{
  "n_layer": 11,
  "d_model": 640,
  "n_head": 10,
  "n_kv_head": 10,
  "head_dim": 64,
  "d_mlp": 2560,
  "vocab_size": 33633,
  "activation": "relu",
  "norm": "layernorm",
  "norm_place": "pre",
  "norm_eps": 1e-06,
  "positions": "learned",
  "qk_norm": false,
  "attn_scale": 0.125,
  "bias": "all",
  "tie_embeddings": true,
  "parallel_block": false,
  "init": "uniform",
  "init_std_qkv": 0.0173,
  "init_std_o": 0.0173,
  "init_std_up": 0.0173,
  "init_std_down": 0.0,
  "optimizer": "muon",
  "lr": 0.00771,
  "beta1": 0.95,
  "weight_decay": 0.017,
  "lr_head": 0.00617,
  "warmup_steps": 200,
  "schedule": "wsd",
  "decay_fraction": 0.839,
  "decay_shape": "pow",
  "final_lr_fraction": 0.0,
  "batch_tokens": 131072,
  "seq_len": 768,
  "doc_mask": true,
  "train_tokens": 1096000000,
  "steps": 8362,
  "dataset": "wikipedia_en"
}
MLP neurons of a small language model. Each row is named by its layer, matrix (up: input weights) and neuron, and shows model dimensions 576-639. Each number is 128 + 24 x the weight over its row's rms, rounded and kept within 0 to 255.
After each neuron's rows, "fires on" lists the tokens most often at its 100 highest values on Wikipedia text that the model never trained on; "fires in" lists the words (lower case) most often at its 100 highest values on Wikipedia text that the model never trained on. A number after a token or word is its count.

L4.up2267 [187 143 141 141 107 112 157 139 158 106 147 158 115 152 122 120 120 125 124 116 119 149 129 143 149 104 103 128 118 132 140 171 159  81 116 143 110 135 159  98 101 107 106 145 134 104  86 134 164 140 112 149  73 120 132 107 162 119 105  87 116 101 136 147]
fires on: " to" 28, " until" 9, " its" 7, " so" 5, " from" 4, " their" 4
fires in: "to" 28, "until" 11, "its" 7, "so" 4, "from" 4, "their" 4

L4.up705 [169 137 154 124 151 110 136 111 181 139 146 116 145 140 136 126 142 163 115 136 161 119  80 134 119 103 141 121  60 111 100 154 146 115 123 112 136 135 149  95 166 140  96 122  84 104 167 160 125 141 112 121 133 171 121 140 155 131 149 116 111 135 114 125]
fires on: " of" 36, " an" 17, " not" 8, " every" 5, " more" 4
fires in: "of" 36, "an" 18, "not" 8, "every" 5, "more" 4

L4.up2375 [ 78 132 100 122 131 132 138 130 155 171 106 144 136 121 158 169 136 146 101 144 123 129 103 106 136 111  83 139 113 117 158  98 124  99 148 161 122 124 127  75 162 126  86 168 162 143  78 117 139 105 171 171 113 171  51 121 127 172 113 117 106 118  83 125]
fires on: " to" 25, " of" 25, " by" 9, " or" 6
fires in: "to" 25, "of" 25, "by" 9, "or" 7, "despite" 4

L4.up1397 [105 129 145 103 140 130 120 151 133 140 130 100 135 161 128 141 116 121 146  95 124 111 147 154 127 127 162  88 123 150  96  87  86 140 118  88 143 144 147 143 105  96 159 143 113 123 119 130 132  75 124 173 181 126 155 104 122 136 142 140 117 114  80 118]
fires on: " a" 50, " A" 13, "A" 6
fires in: "a" 68, "too" 4

L4.up2417 [104 136 154 126  87 160 154 115 106 140 155 127  98 137 118 155 167  97 111 136 169 144 159  98 125 109 105 137 108 146 147 155 120 161 168 123 127 156 114 152 121 124 167 151 169  62 124  70 156 134 129 120 150 155 123  86 106 135 165 140 124 141 117 149]
fires on: " and" 23, " in" 19, "2" 6, " to" 6, " than" 6
fires in: "and" 23, "in" 19, "to" 6, "than" 6

L4.up1200 [170 129 173  90 111 146 115  99 117 132 103 109 148 122 167  84 126 114 157 129 124  96 121 165 132 134 100 146  89 156  85 107 113  97  86 145 109 108 119 125 133 124 148 124 129  97 122 121  81 131 155 120 133 133 149 167 112  86 116 113 127 127 114 136]
fires on: " a" 15, " another" 12, " this" 12, " an" 7, " This" 7, " large" 5
fires in: "this" 19, "another" 16, "a" 15, "an" 7, "large" 5

L4.up573 [117 168 124  99 117 114 115 114 115 156 112 161 126 115 120 174 121 133  90 129 166 133 124 162 151 184  59 100 105 129 127 135 135 166 154 129 130 173 125 127 158 113 117 119 130 117  95 168  99 124  78 140  95 116 112 151 154  95 120 115 156 149 147 139]
fires on: " the" 31, " by" 20, " of" 11, " to" 11, " from" 9, " with" 5
fires in: "the" 31, "by" 20, "of" 11, "to" 11, "from" 9, "with" 5

L4.up1683 [141 134 137 154 117 157 129 157  92 176 128 140 131  83 119 155 123 142 113 156 128  97 110 121 164  88 100 115 134 138 123 129 121 146  71 125 115 135 130  91 138 112 155 117 174 108 143 174 140 131 139 100 104 113 103 157 108 122 112 122  99 165 136 123]
fires on: " the" 22, " this" 19, " This" 5, " these" 4
fires in: "this" 24, "the" 24, "these" 4

L4.up230 [134 126 140 138 142 106 131 108 105 140 162 163  86 189 125  87 108 157 104 155 142 131  94 152 136 128 172 163 117 147  99 129 107 113 111 150 106 111 132 172 119 151 110 152 103 139 157 116 152 103  99 149 163 116 120 128 138 123 124  78 174 115 140 186]
fires on: " in" 30, " on" 21, "v" 4
fires in: "in" 29, "on" 21

L4.up2031 [ 81 129 132 147  88 153 131 100  98 125 111 140 122 138 144 109 136  95 131 158 158 116 154 163 131  86 104 126 119 143  85 125  81 131  93 156 153 173 105 175  81 125 185 108 135 170 153 150 144 140 134 125 146  79 164 111 108 145 104  84 155 124  99 136]
fires on: " by" 16, " as" 12, " how" 11, " so" 7, " which" 7, " Year" 4
fires in: "as" 17, "by" 15, "how" 11, "which" 7, "so" 5, "year" 4